MLP neurons of a small language model. Each row is named by its layer, matrix (up: input weights) and neuron, and shows model dimensions 0-191. Each number is 500 + 25 x the weight over its row's rms, rounded and kept within 0 to 999. Numbers have three digits each.
After each neuron's rows, "fires on" lists the tokens most often at its 100 highest values on Wikipedia text that the model never trained on; "fires after" lists the tokens most often just before its 100 highest values on Wikipedia text that the model never trained on.

L8.up624:497526456511511529478465486475483415484504524530528497534523533510464471472482491525524562511512482530533440455505489514500496522526480525469498490468551510497474520563499483489504497514484522490454492500508531498509489485520496457494500475494506482501494534544510457466481477513503515516479514487470493562477520499515510483544542516469478480508491444453506474506540440502514492507518514500519476514516500503523500538463504527482525463468538494533477516520507501499508550517484507489529528490509515482540461481513504515524525522512517500534516512462512511502501478456485489493
fires on: "9", "′", "–", "2", "°", "0"
fires after: "1", "0", "9", "2", "3", "4"

L4.up253:483490500502475527533491506485507485540497514490476468537492513524455452528494494538513506474541532465457507502500515514507481505508495526473528465494492514494506554480523460515509488499429500511471492508476520494484487497494560528522502496520469492451492520497498483525502506514474514492540489503560493495468540509507496513497506505507506503534506479530534479481531488501461475492493532500505502489541535505496520526500463477509506424466471499490510412495508465487492518549475492514518534480550432457502526475511509448522529525492499488520546473509517509496506502465532503479
fires on: " |", "|"
fires after: "\n", "1", "0", "2", "7", " "

L2.up613:551496506491495442493473522471471462502494514504490547468489487477507492517486518507517509483461503510489500540529496499480480467471541512499477497508513490471502527520514522499486509555484551507524526498493535436537473490517537468551508500479511525469490518435530506529478549515494486511529497482508572488544470513493527525540521496421462531486520517476497487491497491496488460546533478521477495517494504473504537479550505538523502519495501493525524486498514499474495474520484493523515464518502504550513500522519468490517499518495517508537529464509474501475521473516477474454
fires on: ".", "°", ",", "0", "s"
fires after: " ", "0", "6", "1", "4", "8"

L2.up259:527523503532521506521487485496472501506480494486506502495489516505490500479474520542518521491452419521465513496495543495472529455515517492492457527513495491501540503496509515503495524534476528467541521494475504481548522500512510531538550501488501491492484497437490504530510538473496500508518513465491529509567512533494509511506517498480458531512502485516482493437509513437512514480558502512479507558506492500496531468490483548503504490515495489513535456488518477509503506474513531516464471544527497549567521539492498490513482502517521497562528492525476484482514479464489474496
fires on: "0", ",", "."
fires after: " "

L7.up175:503471508465452489452503572529488536584520501516565498493504489519518486517494485506546494470477511517501506512545492469486507476506485524524510517502503510463460549472483496514505468531510532497517500474494527530478483530480461482479502510507497542474498535486493518527465484542445518519538459499470471490528487511537511466491509443522478524466528506522495535527511522503484494522517516498505475522489502521498501478558526550494502496523479508475483461485469483466491527501501517478516506508526476483510519515514473481521483528553498518476521530519511485449520495469502537489
fires on: "1", "9", ")", "8", "7", "6"
fires after: " ", "1", "ITA", "FRA"

L8.up134:511488499506515492491513493470499486498480481462469503501503490493410485519501517499475541508510467470484492506469566501516504514500529500496507503475506507459513540500476477486515493513515472501479524512495508499506474444480539488528513494525467461492553482495508472492482486473519521510487497465486514534561494508514497505553518486512504528473511474533500525486485518497476530501548508591467515464547523503454511486462495471537509491513487542548516520539521502494547443554512516505514426483490509497538511531509499518530471514487479464508479514480505497498510496482498494500
fires on: "-", "=", "."
fires after: "\n", "1"

L2.up692:522512521490517512494517506502494500537521497494509515506498506450495511489524530499543508464484491529481511460495479468502520474498488502455488483505523482486478552488515508515462575527509475481528512482483511543537492532486517469553530515431513507466489553496520498530489515462467526514519495503464512520520550509527472512488508503446497532504502455534455516494486539473535492524553500508533507504503496513440540459510509485512511519549473490512507526515503489501518507505554507464498482471508467504523508506529489514539491496499512493509549477482473502521484536429507500465
fires on: "8", "4", "2", "5", "7", "6"
fires after: " "

L7.up601:496508484507514466498535495479514497496498470484491504497503500482479507549488532459531483517470477478497496494531498496461429510501529500484456488489487497460476518527490497492488536512453497486479538510496512494533531524505482496459557518520483493499491516522480463516481534471514528500489509493496497527534447492510480466489505484470519498508466508485535503535513492509482512478521503577457543479547503494462525509525511466519470446545475510546481495502517515500501487534513518506466457481536497507542500585483497541459465509501466479507507493493482493495512511461460455532
fires on: " |", ".", "\n"
fires after: "4", "1", "6", "8", "5"

L2.up622:488500470504439494574447523526489479490490565507488499562492488535502515463462498504492472508456521517486460546495471441520493464516498478522520512505518487487501524483482465496508488484438486490488471540444524508497435519463500500508502517492492498509498481508452489496529490495471456484503481515530540491474534495499510522478504517487499523540519469541528507501508530531499480490496518497512520499508551523490537527475505462521522495500499516524482484503502487468446542516488537528520544497520464501501473510490478490542497482538494508534498502519511484490483512461498462482
fires on: "|", " |"
fires after: "\n", " ", "-"

L2.up631:480501494507417442516488501488451477524499507480497534519497504492510527482437521523515490468521509513516527534507499459492503483503484501491481496508517519486510529470519472492484497540476500485543497477452511463557484486485513512532535487526504533505491493446465520574470498491516503522521505492504529447507500503528529480478520463504499492529515505502502515481508554517483508517551514515503472479513440516503519485508495500482466525562478504548513479521529488501451483520487544509505475503543498527501492500492497473477470477531498512515489505562460502506507494476499437485
fires on: ",", " |", "8"
fires after: " ", "2", "1", "3", "5"

L7.up427:510479508512500505501480483480492505476540515472502488504494526494492455544430510499450483503517481496448470479511469514496469531503504445528502524501516449496468559489529494487526498483483506503476498481493504507509490462502530524541537465480504484500465502526544502505514468478526534495486499508470498506519500476471463512510503532474476517529520474518543468501486534542499466506496497542479485504522508478443525511468512467530475508499476531566496517503541474511523480520505491560543500435525521511511504492517500522528506500496485485513490540482521460498519453436466513507
fires on: "|", " |", "===", "==", "7"
fires after: "\n", "9", "2", "1", ".", "0"

L2.up559:509522518462537501491512493485474513517533475486504523519493483496507527489519499501515522458509462501477460467495478469523503444509507513450492501488514475481483557464485533516496573503507485456531521463470522548510511521471503460539494516462497517488487549514510471535487514477472511490494483512461497501511565490544516485516489517448511530504483475522465492535484502506516495490561499493520499472487532503479502511522531464518527531536437516517508483531498468517508510509537489487473509467490472512529508489518504485545475480504488514501515464477463509519488542431506538488
fires on: "8", "1", "9", "6", "4", "3"
fires after: " ", ",", "4", "2", "7", "3"

L4.up226:514503506511517478511516469469506453483516473485479534489495512538498497540454554490495484526492543487467510508493501487496495501467500480492496496533515515504526506506513485438483503503485487506513525476479531509511476472526540542489517512552442485515470474493470487536462515495474520482508502503462492473552451550582517505518491531468511541507483511504494511483505530485522505482539501551451494499509488495480554511486474489532530516535440525524509503513523507482464465529521525526489481511548508503526519549508499464454479509507495491533497466505495498538503526468490468505
fires on: "2", " ", "|", "-", "1", " of"
fires after: "\n", "|", " ", "0"

L2.up697:540522513502468474500470518524477482563467502482529486482507527502503517498463531521539520490419491502471505468503518501466506464531524478489492488502484520496499541523514503500472512516506553460514521500492492492534498517498498527490497527467493484497506494443505502549527525456508505490513517465492546511584517542503461524498509473494493497491518494493491514478471507459520507501547537514520491525501466517503551452519502525488505523530489504500533458519524466515476529493521503518494473511541486545544523550479489480485465538502544487530524489530484498494519498491481455471
fires on: "0", "-"
fires after: " "

L2.up595:481516492496500477557450535478488432539503489532515492510496468481504495505502519537528511476502453525506477489517483550483496488549466485520495466509525468455508505503572492480493509536483459505489537491455522536532469518530532498515485520479492544471480507486481489500491519454525525496509476510503534520517505481510476530521536473500519518502546489531472467486496536461495491528568507509504517533472510489486487512532478491474492496534488511485515504481519490470458490513498500514478479527526477522534511532535500529507491535523518486528525475487465525499508490439492474443
fires on: ":", ".", "8", " |"
fires after: " ", " Died"

L2.up292:490489509522484516518480493507517494489482532509519502487513534512503507475463516533525448510461490529500498481504517552477499469523478486524454499496512502524529505515552508481519528506504468485498506538488497482552530540523497501503562485512462546508465489485520502494498509495507496545520516473453502543517527524479477497521485497459471485495509452550550489474531529449483504525490477510511518512519478510463486505525465519539492469526495500497500480481521478507506458522521489487498527496550494462575498534472490549463495531508527488546484502517476491490544476478496455447
fires on: "0", "'"
fires after: " "

L4.up21:465485498520495504491469497499523505481485519507504531527502491540500427507438487529495471493507501530458462534553497501495472502516503472526523523474510516463491551508540467532470494510445515502483504533472519476509507478467539509525482487457476497492504488522473505503521484543468458509504450523520501517493501503498500495490501528524484524544515458519505496467500522495458465505492553497478512534532490496502516548511456484523525475479497481518529435546520470492476527523480526518506521502541466501544491480499455476503469524500462496488542504547523518483491495465501512472
fires on: " |"
fires after: "1", "0", "6", "4", "5", "2"

L7.up664:490511509516507522501480515501476503499500505461500469504510500520491421512524517548447581497493515512518463470494517498516498496519500514488525516488537533468501482481462456497516482528471503485463489501538566542541550519469508505562535460478525503498486512543502483472494483452514489486496474452528511541525507511510552506502521528500475536493506474475507515505515539480505488535499516500512523518540509525512512527527512527538535505475499505491492483536540494507533492504506528501535536505498516491486484525499545546495516562507514490517485539461517507483521477468499503475
fires on: "0", "9", "f"
fires after: "2", "1", " ("

L7.up199:490477490507502480516502560518524510492490490517529505527504561507471480517478510512529526511502506477486504490513506490481455495489497466458479502508553477470458482524531494514472475538525464497480510527483526508497475521525544481505507512463496513441518486498499487546488536510473543502559518486515491511519540516479509507493484420506457513483540530514469469476516506475469462466523504480497491496491507495502517462484465544497503516524502541467509467496516451432511500476489462497497524507530484462531538486511487480491483521525532509503525478536469489519490507432475517482
fires on: " ", " |"
fires after: " |", "%"

L4.up151:529528465507507511519502500513492496536495533479485540550511485487506499523516532523482501481516525515491440468483500486521504478516525495527559535485497503459542496509489483503524531497471506449478508514478509529515490473488472473452518516525425506504507508514499480479519489499437530507532497513489493531487531523493515461558524460463486530471484487501493544523458491520526499534497482542481478500519489510483489480560499545517492479502487522485510483482507507476522550492508468484501532486511489510520506547511565494488469509519514449520493512497489495447434508474472519486
fires on: "1", "4", "0", "3", "2", "8"
fires after: "9", " ", " (", "8", "1"

L4.up744:444489499500455514540454518473522499488544526500480483568491541495499495518471493531508487466511469501513485524552488499514475516503511471488479482528505509517495550541507455461482473463501522501498516504458527487530487504506482502530499518516469529500442501487476485489509478543495480482480479505508462517471523476501511552487485532487488486532479511538521543513527533524467502484511539494507505512503522502487535529493479483543506482535476536527503457508478498494483530521459506515505531464509482478506533470520502488480495533507531507526551522527525450494422498448496503490
fires on: " |"
fires after: "0", "1", "3", "7", "2"

L7.up21:470536474490515487496546544526497503484488489524504515527506493479487491536486517540552523528493538451512537500507526493494539496471521505494491445524565516455494503521522477516456514511471534502505537486535504538537498494516487527508505506490511522470455514490507492531478501547452530522479520519465521480504470529514482519481498505504492565499503515497472527503502552504486495515557527523499511514461466508483500475496467518484519483534497536487514455509548502442487551487489507515510489522527486498547474513503522482484498504511472493525541485495470478481483536480472561509
fires on: " |", "7", "9"
fires after: "%", "6"

L7.up462:463541510500521450536491452534432494503532485529514482510496490511501502494492472530498535461509469500473523478498471492560510501550508450443499550483486474485501483466491509500494513527495531481490522504475544508490532482486458518512502515478478502485499535478507509498482510477467503493522501494498508459535519545522545475500541504466471531483461493499468538520492494490531479488527480542489474440484487457455523475529485476540519524520467470537486457509523468450461514529518491515480524512487504504487511542542524489500469477495502503523486482490510499531483488481515483496
fires on: ",", "1", " ", "4", "6"
fires after: " ", ".", "2", " |", "1", "6"

L8.up11:492524468508446462502519485520487420504500484462501524497492504570477545514501518511531538494486544518488495520471496487520494463489506505524562543510532499510532472495514473481518489504474484518442513487525553514509488482514456488475477521526475501470489521517509488517499546496514561488484532496493495473527540553503530481494462485516491527495522512505478529496447521482480497476471484508480515488478478465466548482500521524472532499524474514494489487500524522485486521457530475470521510503497499493546520542506512500471526529500516515545489517506468507504514518454491549485
fires on: "2", "1", " ", "un", "4"
fires after: " ", " |", "Co"